{
  "hidden_size": 256,
  "head_dim": 32,
  "vocab_size": 5652,
  "hidden_act": "swiglu",
  "norm_eps": 1e-05,
  "rope_theta": 10000.0,
  "rope_fraction": 0.25,
  "attn_scale": 0.177,
  "init": "normal",
  "init_std_up": 0.0418,
  "init_std_down": 0.0,
  "learning_rate": 0.00078,
  "schedule": "wsd",
  "decay_fraction": 1.0,
  "max_steps": 6884
}
MLP neurons of a small language model. Each row is named by its layer, matrix (gate and up: input weights; down: output weights) and neuron, and shows model dimensions 0-95. Each number is 500 + 50 x the weight over its row's rms, rounded and kept within 0 to 999. Numbers have three digits each. A neuron's up and down rows have the sign that makes its largest values positive.
A block is one neuron, or neurons of one layer that tend to fire together. Before each block is what it responds to, as a language model described it from the Wikipedia text at the highest values.

Description: Prepositions inside institution names
L5.gate47:454464488376477542469501473583552484557477437453530572478505477411512506453449506530485507565565538406492483530465495444523552498437466403446477570501466526564556553554500513527511522521459533528571445526516618577534508517461514487461537532562469408479437382459470407544504480485536468573
L5.up47:515516451441563565525408493531534456555551488557493482514553495414475520521526436556430502468520584481575552516496513622554445541492470428478404497554478479436444503465535499529461486590583463522562462529463509489496501590415458433512550557489514465511503536537542434559552579341485420539
L5.down47:527460449570495564526466510493489481494538436494503470583553560531455553522523385520506522500413435436518550510515505519497471457439473539453494487523482449505518416496470541437500531546613534505430562575493529449536587464451469477502574481446400527521445643501523448472527531565448498472
L5.gate143:479458547547464559449533521554447558471504566456620518542474549480519566539518383490460472593534514429465464469462512514490564515458410459579473563413507582528507548482583449470479503532497544465499502475530414489515525549457526451446554473406394503523418516478533506532461496473565488521
L5.up143:446434474469451452451483469568489531536506534475542507600509544500477471413535544549566526421544644491552488562544363547493562476457462557562596517607519482457522443469522477547414569506475486489494485521448558591464494500462470487579555453414513468522473577505511482405559558492513532517
L5.down143:433436480484488514587628537413538489435461481435422537461511531478399605485390459564527494467585419479572580492491552526425440559520513488533493529514477488488472519503472518503492475443548516552445516544451609548521536496444494558512498514447474601537506477383527565432508374537465495504
L5.gate309:512439442438436421483382413506474497519555485457511480537463458504567463468482562437472453548527519548494635485523382485522479597453421488428475484487502448394521456539402440433469533569491509486518493537412482532576500573632515527535514491545510506450501500609523512548416580568542476502
L5.up309:496440489494480513444447497476486453453498497565482481524523450551451486476549530425550566491463545516496558453461500510525471427459502388560427547500449474465533618503504555483474428495552516433418433506520410422494534596522527527540504510490528475405513492521489524454508477509602587524
L5.down309:511527444455417488433442550521383520487522546516536480445401553540506476421507517452509493507533463484416399495550475465533519414485496521507526478588511503505380452470555485511437581372468517463550460507474469414562561491580507466653563552532503433467524559500559432545419489523486427437
L5.gate563:407475459500488527515442554503421504506406567387665469485513541483441418452509463480463525561420518435445530530443559572462474467509536479551531533556437388418434555520511572469461438457530548448439564511448547433592510522436454479482503504552521462582436497490471556449417438465486494500
L5.up563:569467515442492458476501472498508456521567506550493443500459506549436501370502492513502526483516498455576537516424489455529475599655505553511540474565494587469541559580539615465498569554524494563554479520469541461588505523464560528550482566485422543481521602554408497385491479574516485531
L5.down563:474541501566573459438621553512487424526490555442587433473544503555508527569505531503550548444442538566523393469558524469538583483517492463450567440527483546439596501413529498537525467459493467590503455550562533455442544517471509526569555466537429439478453514555508468551430427496464469584

Description: Birth year in biography openings
L5.gate71:461590549583461527420465416526475442514477545457569440406491503556476515532608436489459434531433456606432481421432505492494485605596445513434550478575535578502439583555539472509529461590412462460491466508490541498498521483518564521445502508459573453483474551524553488529470450544365452509
L5.up71:444543541570552447560471625529503520521459455440551488515645551529457540602494527513445443501424606581507515482438517422488426518504494466508591520587533422550492509494570583435542423487571553444439469461455516520508415441532502546475549465463458518469517450527502499463466430379507351570
L5.down71:545572458590550460498529461486412471467505561506508538526560549433553559482398491513467591426554414540534411565541487557483444459527598535546477490431469471390442502371513408489512542478559459523579542517494384482585513475451390464529514503482536490520475571391500543449515447423582553468
L5.gate76:398560606483397493598466525465453531489404567513526500490546528555383506474591461448508531512473525545387470389508551492469548483504538420560486543599470419489537519467547442500521508561478453533582498548528423513532531472497488520396459536572496523496483414543557509526617430539539474535
L5.up76:499464483548406534558539464435451547505504567547490533433471487466513444507484533433543432506533564474475552465526441558563521373546495549470520502571543424442491521516519570504483549492475528557530466532495456518538490493540508435484462482553463428484361537500496396448503515519506487561
L5.down76:471507464573420566490511484501530465494487531549508456489423474448495511472497526428483465448440481424481461642541501518468519431429521447437435558493481494492571495519558515553450541402487505521524432499483521492529531459458561572435541598479477469455369515448500403466541434579469419485
L5.gate360:587539493555476519485374492490476417487435557415505594594426457547468459455519461526496418486516422489421432516527582633476551537495431507464525422531499574547566564493444595435511563526508523475448432508577430632498549500461495482413520526534563501453475392486515533533435541474566481545
L5.up360:579496628453504444472498524469486540527462510373544670466534506464525519493582490547451541479554512480457572613458474496441527503492553511497518424472519470489501501449455420476479508510479649488458469439547510534484544542519435406503445489549542536509567482548517379458513505560432418537
L5.down360:524527441476591489469457463450470376441578539500518534485511508468419550563553464491526461539500360458534447539429430512437450448466496473492549491502585492500575589508430547463571500544550415530553451548482449484552571597478485548497517603395412521554444503509520460554429509457540527596
L5.gate426:496473561452560465483406458470431520436510489535506539543403496495571576449506580486463514494537530531524467525553560524515479479529463453491497529595498425412469558468477537494442539507507555605421598501580462499477597454446515529451411585502452439394430506547510480550538567460485555533
L5.up426:528478531504417639515412486553462508502391525535564536503522458503422547514561451553422490547527520394505480458416454529541534475504470467567476478618458482434512429452527477534489409415480405491537528494532571514417477425498532500551526604483424541533431463497529506542508528483633491554
L5.down426:472457477490557475527551516322478512501571453565461527487472448487435543495564507512464534435500554460498404451491482549517612562595513500501494526440504544559412515513440571478597467535466492569469554590475538422539510582472623476575467513555506394503488499509473479439482530527463512468

Description: Slot before bare verb
L10.gate225:444544516547475464524541525528514462503457503570447486485430493390498509569584581451369474499453493548450460524481561581483566544441527481422488467479449494478548436557464457412526490522475533445556485602515495483466569522497484493490404445560501549552522480470462434480442443507501531505
L10.up225:481514569536525567478407538531486530528422502496449528485499450535501414501551483425455566447548569535524483384491511555534420551506467507416554564575518526508518497540542475472549563601547564411482570605472559489501518524390564551524473460477608463450596564618488466504454491445554613455
L10.down225:552515456476494595540384486534470412442498427448452598533512597458529535502495561513403497456515515536441444566463477510568473479540364510454543574564451545448608449540385453519530573527574583427487506473467444461501478539526464561431458464493459550582457441575380532623467430504460558492
L10.gate306:513602604517403455490544478447454467454359461504495584483524444565401537473531527503430547420536536583499483570502422544428512533503385471459397487519440522558586510536436519394547415462472501458482534536572555516565532550492434504493476499500501445614436504445508457540502435567530539514
L10.up306:401510591505599475518551466562526499469518491540478528544452499485502557468558563433503507469436545512445488490497483490474510532472520504478520535470475434513534452471498495431500501387454410455491530552533571549465511469550515525526437479534519597546390579501547462498370514478471459466
L10.down306:470434539490525533478432489456449485527497406553446509514496502483551513540506535429478515498477506491558550512485544442509404500439567545482464370473530453489680493473566487470512599487546464475446445470373497538479465449566494511490454415552452482503488537520511595498455393473441567456
L10.gate446:477500489430409469530490425459471462469462460514487492393504469555460467514500494533443505557560474559513488527479441599494447451516472457587546479570433474476528390536496495485469578440495527426453522315495502495503580458469507462484564526467546476473492505534572551572450420502484491556
L10.up446:467441557405418515535456503517496366567449520536501455502519465522529497492432444433484538515517576463526507534466444534533554576568514489533496519421471578539561508532482507488532538449398415613453366430448507485492458540551518404495496492475506483511521555518480392516566506544497547465
L10.down446:474366424456509400550463519365498503379579374446535422410419465411555498430457622486470519564462484588505511461449559548497382512467477511508524529446583550441528509454525587471506531526521460475526507512493499462506561428518516490553555500453462455483583442521440486571530474503451503519
L10.gate528:495617487608407551533495439523583452510413524471530488522486525500473402533397548531524488499474533512422479421483485502474488483460449485521455519584492503628536513571433499509552527459506502574470477442582546563542578537546359569530501545543581507584473547525441517504463427539525469474
L10.up528:461519450529480528548522507470418492453530460518524579478436530522469497511479425474483465545577529600609538476490467474543449512494597451545428437374571567512474492502464540482504539508497499414444540431481553529534544486457450616566477418482491449514571530584502527618506424579455555551
L10.down528:550495472541515501499434451440423588479475405444408472506482440417542546511458512459443538554488462490480464473382502553558549554541451489444480514509480494606527538504468539610456498477511511464422520488527418487452570527485541471525487442542488528438547515487463546422587480510471525570

Description: Year prefixes and prepositions
L10.gate167:421485577480532477534533453379508481493573502557509520491522499508497624552573597517489559484468481584442479511547516440489564423504465487476533534432521489486407476472502543515390465537455453543459516602505447486521534559432490571472481493449477537465453480550607558449434453452590445529
L10.up167:537557449583563535527453471510518556521449431495493448484536564423438539534456474452512477555505502432647531543521377489468547470499447577536495563506489466453481603445444514488553532435500519493508449551511511512490547482527485493529541501618411526584497511537471491478508542651431510444
L10.down167:505444432459440491508556441501489589524509377515493472455457517533472404502505481529481504552482503527444510388522542590572505465475520575582555517520484543432313526520541514420549510490506539518454547514519471516523485540443513355477472514520514526506546572477510533520475387544481557490
L10.gate258:513498466385433473466415592488467500452535480435553531431499556564526501527471527543481577504475489538547487449517422477556472481501406450491611454635540463449476457507521496482472538516568597521531404464544466493433514558513460434476583516554466550599551528529488438495512487563476537587
L10.up258:566441433562498436488570513513421421570479488477541474513511546398526505463438481498532505522483499512525491576470501481567428602591446579525468521562458520455428471484548524487478595485439546461452538510507428538538484525518509514447469552416412498507552552551503514527583452491507577586
L10.down258:477440551499516542571395563479546581427547558579493423442536475540502440431501548489518471503517513493482571539468479429516481422477510456464439391508593528454501480584457530485546547418444404516520417461448597523457553565514465439580585461392483482453582486544476510440415634496549510432
L10.gate617:498475520433487492470472527559434567449464474529485461449524496431481516442541476514448486474462522580520573563549524519506445456525586545578516393453530414468482547483445487533482451494530519462611523461531489409480563534436474482512491413498449486632409593516463530447575573528461517566
L10.up617:470532430543513430424427555463480512491538444483582462473476488535559506460534557434498466512532533531496608519456547461563509471486400572521480569483414459489520512520495488453524519374510519508602504588541521503524437490606516554410424481462480537517572479577529463626589549480492512549
L10.down617:505508435421476537416547454511495503505455387439496494426474419534491465438525461508525560513510538490485649469440512470420560504512552582510367354568517572507350461513598476505459442511475445491525460474441522546456446452422520497445530509472412562473466528488524533536424498590433500515
L10.gate620:430574502500494583506489536547452484506531484383451517499531510520486553523437574476449471560459528528542451512476561517541486521505479452529576509395450453518524528471425447424497528485479483587425501464428429553506486482493494516494503442615598548436479484498481476370570456474532512573
L10.up620:503454478550477469485530514419586396511614459576475382469477497596607561550401508484524450449492451458529482527521518462544549559569531484533548512481459554479459517479455468418563550507502482557491450451587578507548447470491505503489544458471483512445438466521450550516452564479468408454
L10.down620:582543540576575466471499540525515515366492534453496564459485463527562433403583505489447526583572452543544335530575443411481507456468466435431519549467439447434485519496465522479561448493530522492526516464536443490564523543540464537496518477609560523498500555478464547599494541512338501550

Description: Prepositions opening time/place phrases
L8.gate633:612501491382498479526521565434475414578502503465497540423491516501507502449558564536545495580462471493404489430512594478479453485468536597495515530503447584497477564418583455395583520461517644501505606585497503561614550510462406561582535511531542535482475562420465477535406470552448470394
L8.up633:499505495558456512543489418524441444525529527522510534470583546497503498539531481495465571585463399600535441422490464489552463513469460489509508459456431563515508535583364523613596512426461551613580546535448543520551547447505477564504460550557428447466500486478549527485492595461467558524
L8.down633:519425576447458579442530501457416536499476412490538490493478459510501487471431448480421481484503512528537509466464518428537490570504559525504457414480447489450352538540519461524582524506541476466479484483451503476576510418574475522480343496529531465524500474513511536540461438418352543486

Description: Infinitive marker "to"
L5.gate186:486505413516516497519510449543502467496471409554487548465615558554445591503431490455513517553507535543600511486416458447482474588531411488595466431511374426481540368482545567503446435467547550422484502496476470474576588476377558450496556486447458437453468445514494455699452471516604491428
L5.up186:553522556482462500513443372387522494471423455507448573503457559497498461498469539490434427473446534423440524498416482538558573543417446520510558487537495476499561483497535522372490472457505483491569488500522557480443533489477461546396538526527479499440607499520543491584502467462486468467
L5.down186:553473498544421415449453410506540485520551443495530508503446545516558476518475491482482511508547509518469547420488549539484432503510456496497567516531568423555533531532490505430579524518498532462504476513501402456537529582651450579598529444580522482560523454451631503349568462511511568546
L5.gate376:445551504637435425408541505378493510442500388546503507384554436531523491476541550516409511446450552553532535546465579438522468535414519427520460402524469549570497479551503445446597572442457466533450533528547539511524480457526450477578561456523518453506453473468516500511413530508486496452
L5.up376:443355434447462483574484515472533573529453431560473517509393468429475568505490525533506551445587461496542449550424470569536554492500565457493478530546458608515556500520512548468438523428447507439555545542543610444462524506520497571456489548531596493602482421558521489492474492523530435490
L5.down376:499415489554458532481400520416531507538564436502539520452580445520505559528415501583513524454547485520451489548521439523543441506496441371533565482520634472542656439522541444387470476451513549444448454431580524463467534513476522468553575515484443507533549483446536451516513405514531449512
L5.gate625:382493540499533545494482506430520439471499481472502507402578530525477492468417535479507516483487427467448574501500530573485468494450525530450474501462474547487556540447485422430541379471518510543464467447521554488488481442499455384501489432463537501481519422559518533442428504483523539424
L5.up625:475520499493496376405579448482513591504455443510454399499501507481509556500446564468454443521564473518428559507520511548489495492535464544415475436445617454571525441460497487405556420500495538398523488409530450475423479445553467518532480443516465448592560467516455510505503476491527511476
L5.down625:535533447533462520515580466471439459464456438484461541525552558499520566404522497523499502467453525473486497579601543523496478520575577530550564522498443501436502426554472496504540688567551443532565492594524479443570506545513598506433485566570444487440544412445570474537544462432510485555
L5.gate638:415491621394583430508551516446527501523480517617352434534498452557551525447489578567524554494498393458625568497386461447479511484528465527495406408442535518485523476522518511491520420418431513514463556527511561492537528455568580538459566445497526521484430477500533435533481540502506521472
L5.up638:486499479561501539508496555381431472452526441590503463436493561533482537450496463346508527404525472545452453515526544411531473501447424465508495471495456453417521489505483535515569561483594398488416460537489499484477402436547503422609529435515581509545503479397513544379527458509480438524
L5.down638:428457427511661464548509469556412530463455492558521496474524439542433532539526577520480508555491446486456545441579503486399500505523470514475573493504516577545355447528539547481369451548463499365504522523591457484506535532440483533456459501453521553466512456518534458590330454497437550500

Description: Phrase-opening prepositions
L5.gate23:476526486444504493516557484443552429476455524500398519438522422550458489524497493547458365485477521471455450503465506563514445547512528536490546507496520520544445589570441451516472456462467595425478463552521523544467539431478580432534541547512519512486499546444396424509418520548432446441
L5.up23:509504511476511446467436466591524430495585517453548394473492581497464485510508592495488419481524529526500489408453544494490466539532440497458437456454597514505394488486545590448520507512480538430511399503526429526443557399496427548467408533497423532474521519418484512399491498443574501546
L5.down23:527502390563533503576536517535459509546563505447556433528504553481482567532545512463506527495493548479554521512583581593520498500487433448493479478532477550445489432429514469487512502530667527503514506472395475478550449544459492484470451476495484410509430525497541464525562485532565491487
L5.gate85:499552429567462412526554521511412457560488525564548509431441573543533564502486544547543527464346479612482531486511498500558563564471515509423468533380520527600502510485498508490489542500610515528520536543514503514468540541450439412590458468515552524545473510498590516432482547642559475530
L5.up85:581424530562519471545496488529471456479494532473518523446481601493475472493518426370458539469554521617485530459501539532535558492498542503595503487534505534519550503497456575534461502532575521435492469513533524477536577560517412485483484518439421548440489465553487547465565500495460535421
L5.down85:462559456452499529459471494552442499539574548482502532523542490566589534423409514610479476424465490432456409506472459569554474552504459501497511556540491507536580514506493493493517445442514502546538519479554487576500472448528535420491493522467614452418551439536485459490432524409500478534
L5.gate585:440526525472428503490570494572533453541469641475612518428432480494489444484524520496400397518512559503493534424533513413518546454497413486456451497509427423449538501427482404495508447536446553493516507470489468519482525555470541540505492549483502488506555488478504496526493441526497658542
L5.up585:486508411436457520529548454550510548481600591475487498517487489517420516518471518431496529508493537476599470452527528481447480509449433523448447426482507532470532617459380561485487543524438484547593528524524572445561559595443394463549493496498456370543495535498551481447438549476557546546
L5.down585:522439497479502596541509573546413526532602555566527519520589540567417475553529518565446610499499487494510543544484430544530522527422472453415524453532496490483506523519527520567545536486442434523561542511492557544456481566552552588531518468560507468500453498420511421478492479607533561548
L5.gate594:511580546580434423457502498481477428566430458600531543498538459500500438506479529427484548500399415537441557463475455538555509463529531597522466506456480486449429507492474433460576459472431529494512505541597549517492522542501536501599456468493471468501440539501386584445492422598497534505
L5.up594:579460509543523496530430494507446520496517470552463575519492521566467499456452442436493527409501547464409505534485573466473458455517552507466643449394520541448487520499573473635502536488594452576527486336482455512396525464488560529548567500556457425443481502524434503578481450511573534490
L5.down594:484453506570418540500546555588471558445513575573427500465528545537523525513415454451476459486410567472562519510382482486544481531537456432466488440553440488452542552544514547457523520484478451475547569488451538532513475429498520538421483488517501440431535529564531454546499552430444453455

Description: Anticipating a place name
L10.gate55:538481546466522593530420495508517462474475544552423518504555435563540501481454520536536504442487528516512569580518475505567558544530434411479521496584480463522484462459541525418533565529410522515499457498580453529515503518454493566545569450636428562435496538523569560581462499526601562517
L10.up55:529516514555531517533452513480499551471537463555466537555567467477572534411439543618490512460512561470495477602430573556557507553484419470455506453555449457573501424466403540429423586489521450448508545379468511510491484449545534559533488583618446492465551528474482494465527509481513565447
L10.down55:519510459382490542436480551446468500510448347473465502471522543499529574480463397646533542451536546388503549584537496524535452469493422451567501461452523529489384466545469440486430544437519432481579559512462559534460444494434473492514491526468518610492529546477404470502548489497492525457
L10.gate229:518553539531518529475553565468472476438518507476644465551501530482413532486451483485479431435500531503427542512506426584581548476589475501476473523581597492576437510499509526418474435502539534388547510507559529443441492598495475542472444482504558438510436473509486600520520523493529469567
L10.up229:439465512578447446514470474496522463517449484568464579464473529383572493514427418478450511511587457435488464595503552428538383596536480549488471465499472355509436577466411611482502510493493472476465527492521485545535463436479493502549519444544490495500470599476471531522514455468510554499
L10.down229:522497500505472583510543572522490521447457307576503442484493507498513510477555534462536429540564465463452511503510435549473490558595432524601558479451545498458308457510574553532422470412379516462567451514583412426472423529433461505533508498425439522538555403537539558557481461520490459516
L10.gate237:558566520559471550510413515551447596470499582539499516557480572523507565486606477523481422363475487497393523473503492494411541448513442517537497418483409590450466490482499436467488541482434501481373513483524421501504514572457485488501495502493501466451459522521455502453479481426543518477
L10.up237:476554505572480498449510541544514527473570555589542383503466468491545522453542574495491497529508582479439472632456604524483397575551497498490500484456537557498519470416604547490556648493603602484631471618470443435554540436470528520463531488468544511496435568533427564490437488542537423527
L10.down237:500548442453514531390470610529528457473493444449565498459530510503450435524491509505485499543546451455450555488482500487513423495602433454485468421525468497453502497446515453470482478597472459512502633491514674475506503500512461463470489569549533495452431494455479449468521484496536465442
L10.gate490:506435553552466550523433463538477477388562510450566563500541456501490519419429613472556551530516561515554500506537576588495419534547490443448489437524516444526501404501507562473518487531534523489516525494518434527588499563521583485393537551452511481527571514514493561515479472598494491506
L10.up490:485498550549489568496498449490528391493587496514441402441475441470551430408596479480488579530533478497594499536619436570455470484495501540529550468527459479583505531509440489410537623550496425501460466447592506460468489578467471567505520606432505464544501545483466579488545541477534456531
L10.down490:545548519544540526417497466607434498512503505564457530494594506550509523478481523450558494532518457530571601547501445497489598482589434468521439432628512472555393549444514526591473489386510522449507498455475490516563491442550553507469558570540573488474573560492556534600574633509427470444